MLP neurons of a small language model. Each row is named by its layer, matrix (gate and up: input weights; down: output weights) and neuron, and shows model dimensions 16-143. Each number is 128 + 32 x the weight over its row's rms, rounded and kept within 0 to 255. Numbers have three digits each. A neuron's up and down rows have the sign that makes its largest values positive.
After each neuron's rows, "fires before" lists the tokens most often just after its 100 highest values on Wikipedia text that the model never trained on; "fires on" lists the tokens most often at its 100 highest values on Wikipedia text that the model never trained on.

L4.gate326:150172118088131134139173144103117143101145112165063102131173122090092134129095078177098120175079095124157092093152178139189102155113077131160165126100109116115125080081064125139125094155129183086067143082180170056137118126138171136177148123117145153145207091120142094172141115100104153148126108147194106168165144154151089144115103090139145164116087201092139095082178108101132172112081
L4.up326:164140063072089130211140129123131174139151110182103084101199121106099170124119147099089128127107134115149121093128078138169123156105112138088114140137089077115108087102123141117111054135125172110103130085129110117146137137124157118148089067121151126196171071085140163134099129174148160103148081132149117153143067146128057127108078180141148096108082154077123088045151123146173124084149
L4.down326:170128107132119133152153109075113168070090105106157122094155086108138123124061185072179175065092093144168157122138143126153120172119070103125156086183155160169122095123121143093124102117124133127104180124110144143126150132139122108156092142076119121186131111129157124173101079095102149129126184133197122176135085124172096097106095153096153061133079077138118109124086152138156148073149
fires before: " |", "-", "N", ":"
fires on: "′", "-", "″", " Votes", "der", " Candidate"

L2.gate369:125096189071130190149175106143096087106118123145059141098074144072126168110096131117126112199132144198165100156122092117123115163159162119134154081140134080139111102046135125108119131077205107105128155072067153098131140093145162111141058069142132115132140132163101142181141126115103179157190163122149172168115167106140131140143208123155091139094139106148132096168174146132155128111160
L2.up369:108084130093158111149120139137123130144138138142100101099121146180143138098155128138121124116049224089140072117075118041134141146147136163138103122117058145137084064084120095106097073092152159121130173111077147121155105108108178117101108093156106156132130116132083125182118203107104163136136158125101163113168148182135120084109138134169125073135122117139133127178095169165174103129096
L2.down369:105154064114142105110120135169156140183128164165150071073106137122132102136157147144165114125107215037181112122122187079124107110184139115140055120139188142168088127150099140138157052101168104101096148148067129129184123133113144153090138151112094119113142128109137066195114179116117126094104190135173117151126132144171106082119153142136122140160145138114095169087111107130142134117078
fires before: "="
fires on: "=", "bach"

L2.gate442:124110169110144145132161118141164185153108137192118107166090091089101118124142139197128090160143116083104160209121066102099150072143124115138163154198129153128126139090123125205136165181130156169111137101083130122159094128108166125104143142082098046134191129140135148137111138111127106211103125154075092090100127108126116104119152130119085157085091133185112100136136138130127127173026
L2.up442:150081140096163133142128140131209151166081117150129138181140071119139176148120179182145136136122104143126124152117105060081187098155150155145134172202158137090136118086103146207136157147113144146097153122150075060144116155068135133144111154111101088151193158164103159168128145091105048193096083137116119104081092156116089105149163153170110134129157143167110116103179153171137158129052
L2.down442:140129118107142120135128131141165170169154163168150181175106126061141115126161199191178162160132109120106077125135108058184078071107130172147159152167093108119156131109158117177133127161103156154163145117134140135120105156113160145121144118097107104144132203115103146124119180133055102171128112122089130085113174129030099143111113115100100156089185160192088130133128131119152157130048
fires before: "\n", "\n\n", "="
fires on: "="

L4.gate131:116072148131157156089089096150175169142140098199148139169116085146146159132110126095151061140102113145138078041149132121152133066129127156151163064185224124110124149079180140201113083139168119200152171125144133138171082175148093117104159122109130151165166179126094178122146113143130112138072180112081145107128127074151095086164156077145062132176134136159147129164122116117132123128085
L4.up131:117084203125139195114091150111165071095125131172111182197116080113173132106105124143136110107101106136136140071136108121091141110115153124135160135087129117138130173102122163176151134077093075135150100113155102123169112187125135123176167093121139120170172168130121103119142098101099085173114184123131192129127120140096110088111181215103126104117133122145102158151125130111139148173146
L4.down131:164149070145171088145076103107169172177112116169100133166148103079074157072107177189167168154101139146130154111078096091065100174114150169148139084165113091144163131091148061104131167110133152114177112125144115116120077132161125118136144181128168169137092190107129144128071107110133080128155174142126167093186184097134101119139133083128150169133155129143097095138200122150099094164096
fires before: "\n", "\n\n", "="
fires on: "="

L2.gate752:178165163153164083053120183128141134173126068095129110148180073105167163104139129159177126136103155148175105074138087122124147068093147157124152094098140160131108147070114118128070119100191138145097124139138127125174190101136104091119122132098131123094164191114169172122178116182118142053122097111123166108184098071125108140087113191092049141101152200136121128236171113101118137097135
L2.up752:141195137173090119114145155155132149099165157098131143179127146113106086148159106156173113127138131108142092076131161087113167107060148115151227203103177095168118150109155146092087145124162081146118085196130151118119148135119122188132155128107122209123188212144133164109165153110044045128081158104152135126114083076143147120112114073134094122130098158103123153137110047055142116135102
L2.down752:132158144127086112152086164155133150121147163127066089148096198173092079105139127134132171137145106061073126153113099119155154165151097102163222204122131129108162131136120124091175187149077122113169074166113104116107160130161100134136156155104130142144101150154091134103118121079107110157043158178147144130030103137148191116141140102167123095138060102092135151156085118167089086113151
fires before: "=", " of", "\n\n", "CC", " by"
fires on: "=", " made", " formed", " =", " consisted"

L8.gate292:154073126127127141086133164116100158108112115113163138078158153106122143126143145177187167110109188162156150129168143082139099062142080157163089167166200129173139066072163136066136138108139165175089158147192070122103131155137124191053132145180140083144148153105095137153164123154119125088200156101173078147116191092160120169146180139116147191129145105126155118117161087108115118153129
L8.up292:172124167127144137054184177075153156152157119133114144146162130160110173158091191137197140109176133135139183146167123102134095091099106188185152182084172079107155135071194096115091094118165137154112117158200139159093104147134120137104152139128146201137130132137097131117109139103052105105143195141162147121153131116103062139171109123058106165112115140114130109134162126110098122174073
L8.down292:172144187138131127111121137110133140140109120176141133140168132093124121140128101076133174108068148057168112141086148083121117094117097140169125129188155159096146149093126073099172122135146096127140145121163122142121117133170138120145123091145115161132085112140156142144149119117175102146152108069113175128128152115140099148108075117147105156151132093133129083146192130086141076148019
fires before: "\n\n", "\n", " He", "  "
fires on: ".", " |", "=", "|"

L3.gate958:100119144162094152114165123144093199132109107179099139139142216080125129084153112123116144137064147111173147110169104116102137116111109172139133179150144106162110114136081118149142144136088098131149115158107111137122128133111114161109108123108061159159110102181105087191119177155087123122094158102090142166175119151144071103124171097130156118109142117124112145127188117186178102207094
L3.up958:105116096155110138143135130127111180135107164149129133110208159112122107061132085074071135111111226129155126110158098159131142150113144210142123144124145099165116117112104117068150071117201199155076129133108165157135145127143132159120077146108081168114102098161103098214146142128108187071129113152172155173111079152164113154136139078113125113155132093072152111139083140149132138147186
L3.down958:115160183115165131162186117139103170162079128174155128110099162148160171172077108078158114171109116096139094140120111098108151183114139141155049139101184145145126128174123118102147117138117161145100081167114164188159095103153146081105055121120135206160124115086116116123189079093115156076137085074164138135172115143172149110076148103156193122184149108097132062152150113151120107168091
fires before: "="
fires on: "="

L11.gate977:080127115112067111158113112153196105105164147156119128082159052131200153092140121136166136080115170128163114070176122152209130116114130152106141115169173140145062110133147141114094141130142160148117152150133164087117115131130108115145106084137081116105145087162111115131110112145054082110041114152115093120187067143112125123100106154070153128144117086138195036051173128126092095130153
L11.up977:145184073130118155194079095158160102158158127113090156100102113110210190101151056129161126161107159132097135156197164128123140109079091168076151151155118122099065130121120115153089122168116128142139155125148134105151164153144146139136080173095194097171129185135144109104066143172136114059132109080176125087122135103112132142186102109139146130121130158160148142098132130156111090140056
L11.down977:047148093166116113090109120154130049066133042117160192090109107125109160128145143117139086138143124172089109151123095102163125109121134153067135136141176175070140103127174155109122092159107089144150120117136125153152109103130097113122092112082124115148107140108101137142102064151061115204147128180118194135173083140154100082140140057153129161157107133183189110122149142202151102134141
fires before: "|"
fires on: "  "

L2.gate948:076130094153074147121107171066101166144167108132104062155177171139124138100108132153208116130153165117146168136164123178103171180186108104110155111176128115145087141109100174096160155100126114122140122172169088126120158180082126078173110216122137153153153163119104131128112127120052146147099109148093101134137071106185087101118134149159105122086098183096160135128154086114147161120126
L2.up948:128160153119142153109148094114080110113127143125083146206133178120086128102170137084125128120123139143135129186153148143147186089101186085141185067160177099132140170145130083057205148165119112199173070067149151148161119128163122121125135139100137132134179130141099171114143128137091135113136068108132086116114148096127115129153097202127124116088126174084137171162125079116149161145100
L2.down948:140151181153135087094162194139139092086081135107181106167134164125091148123060143125151161140142101087102139119085133102101111090089090134125197083172153122132141149139154190099138125134169114139098110122108158106153102180109118127123125174168104149155125103176104155056204105089131132095114084119107121095093095137138107116134114135124137167116113174082137222168126126201099095089137
fires before: "\n\n", "=", " ="
fires on: " =", "History", " may", " History", "da", " Cole"

L3.gate1014:086135134186127183199132087145130176183140110073106083116153139097136135139127179151120164148107135126136162094175092205125127100075114183172161188117052076167147120131183102106131189123161118165137141147153111155132163113091103103123138165124108078137102135149134161109114104157107127105062122102132139110108125057156095095135175118162100136106086114109124135123093057133135117081094
L3.up1014:088201170135134170151180077146096145128110134118156139202123152101112198087151133157181154117138155117148122100146136122131120076123165155114104182168153134089188168131144130130157140112087142175148132129155112105136172140142165117115113167154121108144145133122102204078082114147112100151182187146080141118041114074158153130101109174158136139112097162087171131158139165087120144120105
L3.down1014:194164176161102102129134111154099125142107127116100153156180167112136218108182131149126175138144096164108130142078166149087178139128110163140124131170119057168167129113122170100131151116156134108168117123095149100106190134113148137074066192137147172112117138144124140115090145129033168096111113157075146126144123111081144148154110190143055157162067114093164111157070133198140135082148
fires before: "\n\n", "=", " \\"
fires on: " ="

L3.gate562:161136095151159137120182106176107102180130082121127132147153150112157168117111151096090174052119152091076186209146139131097155156105079185114111131140077141163138138146089128074129170121139157187119126133169104116123064105155130114179115155093125126077129140074146128170138149188095089121151092114174117136130112146124114117086185129133110122147117163165089081128189193140119114117166
L3.up562:177169066109108147096146097137171116158116066095157092170145174112150106115133185117120123104065097070101179192165169135120150094116113139131111115156150130099125120090063103113113116108143139125126092130149102142076149070126154168171103168097128116130129087102162145168167152138083071167149110111107114118132110109083118157089148135147161107164159173192156149123185221118116087080093
L3.down562:174131135122149164108118090084157150144086138092122086127079168059162141150136156132146201168108082161108160129113184105108103119113069133138133101161141101074074104097109104113108102133111150161161110082134140149172132133150125120143099123037095116117119136135202124139114161117173094164113037102092130142154117102091103079105183136139123128150097148131157123136158137084147134085074
fires before: "-"
fires on: "\n"

L9.gate352:172129171081165083134144131153101105072132072048146142139105132148099120122092121110171131109105120173180186116116147154144147096074123173138140157144128117110126136080176163117205098094134148195158119114173102176115072122072153102120090142198107082121165150166091122069139114094113078113100190132105157144150177137129135118170096067128154135132111127142130122110134160140113131092084
L9.up352:117137177144171153136150156110156224101163141125051150148126090125148177073094090141095180163114149160109137050080133215114146101074125172143123179161117079131092177131169104160140073112114172106160070118170142122101161076109186099116101152149175115125124129129153091138103132128050128144131134141149142156172140124145148084132086124157099149120096107136117147186126153142119110134129
L9.down352:154117121134162144107157138167149106118158099153144177132085151035076227126138172109121144174160154172124112132129073046088119088127111141118100096165167157130138097113204088129121156145085142149147091106136092142082108125128123122151157070168080142153123083090118161106130097128102083098194097138112162115133128229119206111187126187136160106081089111141124183109092164126057105173119
fires before: "=", "\n\n", " II"
fires on: " =", "=", "\"", " War"

L2.gate185:111123118168136105145113077156169116036146133156110166100059090127119152159083151101104090143147125205148140114091156200129126097041143150102153115142140175185053100140098143154120127113101152198185059158084113131099090111066130121108164132132103137106120137127145140099114160171067092126112123105087117114139119133151085188149133104124170115183101088136185154140119115146111095184093
L2.up185:090107133158139092162115133163141113113146097149092155078073135120122135161097158088112142155164101181158162159089142197136129079054097131072178118157140170158065082105088100138117158095077153178161102177112094106138088082107158153128111159117097091152144114155101121150128155162085087080109083097118147120159102136125089203116124132084182134160123080125169115113124126115095092140129
L2.down185:115144119104106111163107103094132094077153075117088195096114110115116156173087167124155139150107139144116113117071147167128093140130073116118158162151134178160130070154115082129125162145116141203147109140131144118104121045136103144062114132093139102124081137137180124135085162099051085128101195117102172122111131121179080161139156096110194145152107099155156126145132097124068130134141
fires before: "|"
fires on: "  "

L2.gate55:091093171170111146121149097124060126165175144160100098176068153088104148224097094173197070129110210140141139111123133124087168154098076133107123090159138109095126125084123157112139131076148099145121087164197087109163152165075115095197129172131091109193141097127120130149120119104116075162145123076118163199114158098123090100138097121130126130104128129121113124161105061115099117087142
L2.up55:078121125141131125159146164112115058177144089155101127125088155081122147166109166114118117086060125199139127086116171117099107136095112143143127100084181055143171177085165152061138141068135143186109123148174142126154161133145106120135126151165104151174109112145135162188107111074093125161167114129158107113096144103132117086126097123105116116111094148111169109206140057091086165119124
L2.down55:163109098170094085090080122115117137137165056135121123157169174091135125133165091132141174160069107157124120167089129179055109097125135133102182143142136120140174187083129150099100143087172111140111089140117113124153106101115086116108076148122131174157119068154100157101123138118076123139121097101111154119110142078103162123105109171102092123105121099100144096141147108182122184067169
fires before: "\n\n", "=", "l", "pp"
fires on: " =", " su", " allow", " so"

L2.gate700:097124111110092118137204102074075125035118134159128098157135175132094106149157154127112104147098234156149131102116135108107119138165113174137119147138173176094176195130134150135060082135134130138117121177071152146140120184174119144100079101147135132153168101190067100135146109048112136128122064127123154160130154186168089066128145108092175136149121088111104087182145100089133114129104
L2.up700:093127082181105059128175097121082174093129156181108171171152145166111099121123133105102118166052189161151133121078139131081183110119130172125180165108084155144134170172137162164099145151103159121117097173092134107086064098140107116130107076185141132130199111161031089158178125080083128121085086151124163113092120150191116084165137153095145154181093135091087067125130071084155118181112
L2.down700:144109096152119113096137087186188151087097170168121135095126113222116179127143202152175119120110137110103103212069075138063121177114174099191139104125159141127140160130103151126119152133125178113100082125138120152059143121186100134126101111116124207087114107101141143138123073082100121118108090101134172116149132119155084055149152119071094165144147181088100132101133124178122157102122
fires before: "=", " Candidate", " Labour"
fires on: "=", "|"

L2.gate275:154101122131132087112152145129123167150114118154153163153108134216118126143111063181172132105119185137131113156106055085158157065151125136163085125095100076125121117062128165143093103105164148147120115174208151105132105178072120100169169163089148077170165176091116111154146065100148100156078115122102133085142163105138171127128084097141136152121110143115099133105159101083123071123078
L2.up275:137102115128132153109132141122124142166161099134107165115139114158076132124111160114193178104185113126170179138099073093139134127081165130194121170079079123185127195129151199163162121151140144144099100155187103129198180145104137155156192166111105090151177208067063152164177103118132076172117088177107129114116116130142135135102124107137139092147144148107125148106132122185091135122019
L2.down275:160151120119108125130125140126130119164138142145115147121133096140056138133147132087168156118164100180099142188118134072167110162069179140196096144090194103097144136194202139128170109138152138137151074112104118148185197157166130195101143129103105066087108147115144120170129170140101108194106138123116180112096163104134090112128130139131145126096149091128124153118099137144098189125107
fires before: "\n", "=", "\n\n"
fires on: "=", ".", "oi", " ‘", "ry", "wood"

L9.gate83:132147132171110135094160039146128150137149101138146099102106134097177124169138180131081102164134108098172157117077137119125156169094090150064106165151140162071107215105159075125097097133073206094123087123170100059128110112111163119165158143124099127176161121191157177149105103131134146092103153098118109151119130151121157162129138199149136132068125188127100138159159075183142127138122
L9.up83:137175201145148104074109114078121120109100107146172097169133072093051146143094105125173077139155072125123157185056130117130070134181132124109073108139129112047129195127125150136163122080178134103123096108113094148132163183148155148128130122125076084100103090120104168154126157106041127098159076128046122121144186118100149127138112141105066157080147150130176141081122128134130082153100
L9.down83:192116144172161130109148166157143156141137191157122077113097102094162102138042104154138100110139066138165099149112155161164145148160153129132161108121169146075123182141126112076143150123138105158107107164115126115094141083053125107134138150155129122170138056151128188191068162133084115132102124132139092104068145131088105128126170096122107192180137107116094132082130136120099150105105
fires before: " the", " that", " it", " he", " \"", " she"
fires on: " that", " said", " stated"

L4.gate870:095151124175075189126171138143126094139120196139136138132143150101094122117098171134146196133175145168172180146121090158114133142090093177106125140112087158154120083074090115130143136114105195104145060152136120157078180165145125112080124084096117131115132105106116165082090122137114070137122098128129104148135126102114136195097138100132144070075110099122150130118076106199135153106099
L4.up870:141159094143114154111144099139136101150153160096109105187158183104147159127048096171086191141123122154171112184140138131149098089073141111181111175127127139172099053079140112147148128081140157102145118125162152188075181111182145096105099128116079133143120063123131117083081205138124083126135101124175140126136160158127129102103188130136116091092093177122159104069089130115093103148083
L4.down870:168165105134105082137158166137168074140121181143133117163089137250150221156146125088185138168161116169131113127132114131123146162170124139130062078124087176129135066117165104080119086116098117139174146097149081125160099117133145134132132107110071128142122152119128174152152127147087114185099101082166160141122153121159115106139132147080074093108091156184150069126098088142134122062184
fires before: "-"
fires on: "-", "di"

L4.gate562:141152143145124098155134208093107162139155157091167089164140113147067134087129084183170166164199081128121134099129100207170102136067108183119113102153124129116120176154112111140116184110136156165114137112129125190144131144154125166077057179061168147108132158049118179129119116071100096101128154111093062142115132118152063130141107119145072170154186082125153076135154137125123116121117
L4.up562:127147110139092133144142139056130179098150137113123148154071075092063165144116073163133168155115106108149146143112122146148108136067095149124120091159102119165095170119123141135113154119033147194131130099138153145168153158224140112085095193091158117089109201127104136187158062093167092113192116139157121176092152134082118118102098123093082110160167075164172131152123136133085090103087
L4.down562:166149146157159132135127128096150137179088104147074144153117151064137190097143163053121141191119149184125158121161185079101105126099117128153100108134127155097233130111168000116147144096146129087156115137128117148108169127130155142154100078117093128110146111084127132152152134075116166162125165123135129182141155109124086118082105071088121100116139141125095141143132156137132117097143
fires before: "\n", "=", " the", "\n\n"
fires on: "=", " in", " through", " of", "s"

L11.gate949:088116068089171102058115117131133144087129153134089157119154217160114115154101142181099125144102142128152141124136176113126144161123098150128123155124104116145139094072085108193127113117107160192191197105103107163165079111111076108068079118116092115131090107103113212096100099118097116065116071135157152136155116143089066145099085133184153180149111118118181121071127097203126131108129
L11.up949:073141125062125120173086114139155141096103099143153177108142129100151116174141115071141116152103147131147155126099186157103100116129080140143084129100156098164039164131116168139162077174126108164194091107139068108119156132122190120109134109169142135117120144149141150115053148146101075156102089109117140113126150149099146170125107162100092157144142080197209070115157130169158081135153
L11.down949:094154074132110102121119151150122144122114153068081165079207133152092128184120138152092117106132110228082145104149128103072079128115123114096130134135081161123122119078122182165066121167131146177160118111111160131117105162134073145081093142085160065171097103103069140167110137122149126116137157154124159150164163109110056130148112123200174102158132079116120126107113143153077154142113
fires before: "|"
fires on: "  "

L5.gate287:139168197166175120102156097114137102162136110181117138136120210135163105108126134120141084178104078119115107121097096070132070086151144104134081065136171154129140102131115110101129089124141158126193086149140153073094165096098092115144131130149200131102123123208103147121140139088140117114142055094106148126125178172090169194088103140122112093096087180138158112116091099147183123158098
L5.up287:089176195117139134154174115080164160164137124121088163135165100113117109114111149129118123186118051106159129170122127117127095168124060097070099135129125174129116176046131101165096153143186147157104071117205167088122166158104143128119166080095034150109094135161143149153135125170124111113140117145128112094096155107121178155139148132133118130075141163161153100134101113188082120133060
L5.down287:193123160103119087174169124093124128107173151171094163123131110107126165158172152111119098151192134161156108159064082131140053125099145168155116020107116132158117210145116080124142154140108162127157157137115117147099167072082126103161139108189150152126121083125156111158158115172146125157139165100136136097123148072121124141172113114117114136082094086144097109155151100140137133087094
fires before: " the", " \"", " he", " it", " she"
fires on: " that", ","

L4.gate174:098137178144193101087192103148115175087127111093102101126107134115079162159170186138130078155125101173167157102078134121131193137088137157115156108115151114157119146136089102144158117111080125117092114159129096104134185158134147127094101142149155069160140138159143126198118160165136151138134165100120125161172159135179170092070155104137139148130151108123158164084197111131113162134120
L4.up174:147135079154129159147127159122076176131160124138126120146132178140045102068130108140106158151094140138145144094143068093123169180168176112147122099124133107080154096099175164134091150172144118168149130136093161142110123175093136178135092065109126159148109126151087138131109148079034169061122168122108146187098163119138082113161188099184127153139129125160102112190124193107149148148154
L4.down174:080109113172077053116175149130124145118158150156186112136187117124161109150167147103080137151062179117102112101125151137156209112153110129061098145062123197130169140142143102167166101138198069161152163130098123137099151147141169146102063116071162163103115141131113138166136117134099148131174136129110133175152121095112080095100097148143120144120153089164169154148119139172122155141085
fires before: "=", " during"
fires on: "=", " |", "et", " appearances"

L2.gate923:118099165191150132128148125164120158151134135194089170228092072115132137121124137125170101119095057101136174168159104163169158095123098135149205106145114105137149169161127112149188170138126150170108126121155126168121114139150167130108142177053173083154165107156164129085131103165090063138103163178125118112099160081114128081155062170142091165113088166177124110122117143112146126162086
L2.up923:100106081121196137126155074167132156113067090160105134162060114160148133101121114219103106209134119141143172140127109119132211092124179158198175113160141185139148159126160110146116163140073135127153125068154146112152099140158134134179099161102104103130189102180128130101113177129121096151106122139166133129063077101127154086129174128114083119157106127121133112139158108132138104115093
L2.down923:165159163147102150121099141123147226174152158121128181186111116078131145100150148179188182172109114113058123101142091125130122129143123196167190095106086084110188121080144118125142097155129180149163112110132132120100081147153172102152126105138129146078147160137111148105121152097039100133114115175057115087154178128054115124118098133130077174118138121135081144151131125107165171120099
fires before: "=", "\n\n", "\n"
fires on: "="

L4.gate78:128142167165083178176133091130074131177118126155143110139125137114135155183175184097148146082088188172084093123098094179117132086120076205111150118112149125128143136062119080115109166113132187167095145148127118165112112128138114111124122171148133126152117084091116198112125108144077149073095098175132152078080098089125104096125106150158103161098115087099155128133136101068158134126128
L4.up78:096134175162140147135148120140070101166113077150096094166119152113133139156143127129149181116108156164099096111127128139117142131140065219173152104147151132166144112101111131123151150147104161188107121157164100132106149157146165085131110137181121113146078074113125172142086117161107135054108091151111174118097069131153115077144090142166115097092146164057148155163165123078151142074051
L4.down78:189135178155140104082072117119109130090118090118095129139157128095122123120126110183126181128127124178112116122079189137113153142125052163181121145180139086135203127121133125149162130098154105077152120118149166123134116106127135100131087145111140179147149107136055107072069131130096137117114086129125194123118092122136181143141098192152088120125059124100121134204088172179112121095116
fires before: "\n\n", "=", ":"
fires on: " =", "History", " threat"

L3.gate964:127114136091144116164112136172110162139112077114133132139142159096107133111126087090125152081031137056145164142154103170109148150103074174094160084149105115103092150120050118158117160130146140130118135123146157112194092117099151120098158179078169121082138063057118157101212057126100118093156166122111122148192161116138116166085109087154121117124136151200100114146072115096111047112123
L3.up964:139123120127144119135145120176104203136129066159110117171160120088115158106088124079104172118073096046098171176199152133087137175069068203142150078147118120115104165124046127144124129136171167146142126090173160112172078136113140132127140145113154126101133091072107121136172100076081103088155114119119121189177133161110135138094122062176117087139110161164109153133105143070125072134106
L3.down964:168140150143173185127118116057075148110137121093076142175147144030154145159118171093098165170116101088060139133106165100092100155131070185164137107132133094112126115148081060113084109137134091141141101113204158135155095168144149123164121088061163143183156162099134108134113159115104068150141098127105110164139104166125088084094132164094114128150130141084144148154138188090119141042139
fires before: "-"
fires on: "\n", " pre"

L4.gate437:143096108095130101123175142085140137078087129153153123102161093075197187076075102147119138114172106178168111134207111081163063167124109212162113103129119143159080096126086099132139130099133094118144156089122100061104152136147134122114137062177088069192115098108138107088047110171085142136095070115120108109166095097088082121156108149118115083122100143119115133079149102110091105132111
L4.up437:183135154096116094166191104093154145137105152158123139076140137124154137070120108190162176154175096189136138083160139070134101115129125195173150218079069138128100160117113096084134125097106057134123149098176050118159137130140165101137163120068123088136101084144163174134133122124153138120062121162132090128148136090140113113124076148092080091154095096129135092103110107134115031131122
L4.down437:103136102025102143158100193102143090087122095142125153121212122129150129013111145174156142154101087130118096120129094129163088134123075118146131121107145119138119125140115101134131100152109176118152130072116130074158122111157138138075124132108132107194069192128150113126136191158135129169055060075112111132147107095125094129073097129139111111078124062134098164081164113116085129108161
fires before: "-", "up", "oper", "ali", "uns"
fires on: " co", "-", " Co", " re"

L2.gate419:133086131142143144149081173070151142142085183178094185064094097139133141148129126158190117124128091157121095171136063113127132100132161125166138138150092146166172124094093115150102131099124123227124101111146149135150120162050088093107133138118146025142129144137120143162085122120142137122123167148119087152120118125137118126130125186137063133107111101129112143184124157109150150149069
L2.up419:113116149146117071142147165094082185162121106162098125176156114125084137121087115168107112128108196121165176120114134167088158125130136190174138102139086147156097138135171145173130124162098165204163073143157102138209110121107116123165160138120140113084163172095118123196206083118119167111117116171108110168120165131117110180139126132134105131119162114148124168067155124142127186179066
L2.down419:190114103159142140128100158159149150112078139143151134189159084096150150110125094142209130172164097195083098185099108079145121079096100139131139103122097133088115113176142133186139117129121098144164086084118127130137154148169161095125092146149156113168113160144153096139158142082081095153197211168082139083162162131067096123144070142118133140118116146165140125149116132114132131135071
fires before: "\n", "=", "\n\n"
fires on: "="

L8.gate470:096148123108116129179166119057164090147135155137101073164130106077155145130136083137174057178127129085130148047113132151158089092107055118151129062140132199133142145092120082085141089135115173128156165208067183098110110148173110119108175081114140121165166117137121094127161091186136119118181092139149133124140182151105169145109124102085180103098140109103112125087164109124055098118144
L8.up470:115083143092095118108133115147126188119097143146175131155168132146127128150107128132147182087076132155118105158144118147108043172147111188172154089124084147185050066086094121152149110121146118144132134112183113140140150123190150140060072102160100113130083176106091153123070116151097142159122103180124129112129081176126161151126093152154146127171128118117153097086108143102143073133151
L8.down470:115191072049146166210156190153095114139154127147068158146083143121088137106108137095137049145128142166124159053122144121141109157106151136145132121147179114132201117176099175130163115110124114116151146125107106107121162058094064166100128131135133126160129165112151096177134174084114120170134111121161192095180206121084141168123120114072134142128078123159123127138152111158130129111116
fires before: "-", " |"
fires on: "-", " res", ")"

L2.gate95:125109096114061114127141163193085151156165127114140117150192105145078135161190143103176122134103191110151111085122134149135179108119103185120090087096093137101114133107110122153113156056136114117104158168129085092085134080076109156108131177143151106085149184094096167115189084157088113106122167101112185122086123139171119099147135229143134074135128166090093163133085047125104094123146
L2.up95:124118121103080150129101087131076088126120123130119081120192101137125102148109159141159148125121166096115093147140127160087134132125111125156147125139155150131146108120101147106156140076100152088101106130152039116150162148109125125125157152125113113171129103146203188120107095132062139129126116089108097158123129113174151096174089209165149152124114180159105140131136070152165127121062
L2.down95:117100143142145145115090120176088123163149096137151050080185163104117118121133111168133219100126117123126128189107123128138169177136088123154190156189148114068145115118097152095163140136118130104075079159075107094123141171128099137133102125093104115115110063147104110114115131038067156121119139084141140125102109116113195080155112162221077173145157189118122120135120086115125121085056
fires before: "\n\n", "="
fires on: " =", "\n\n"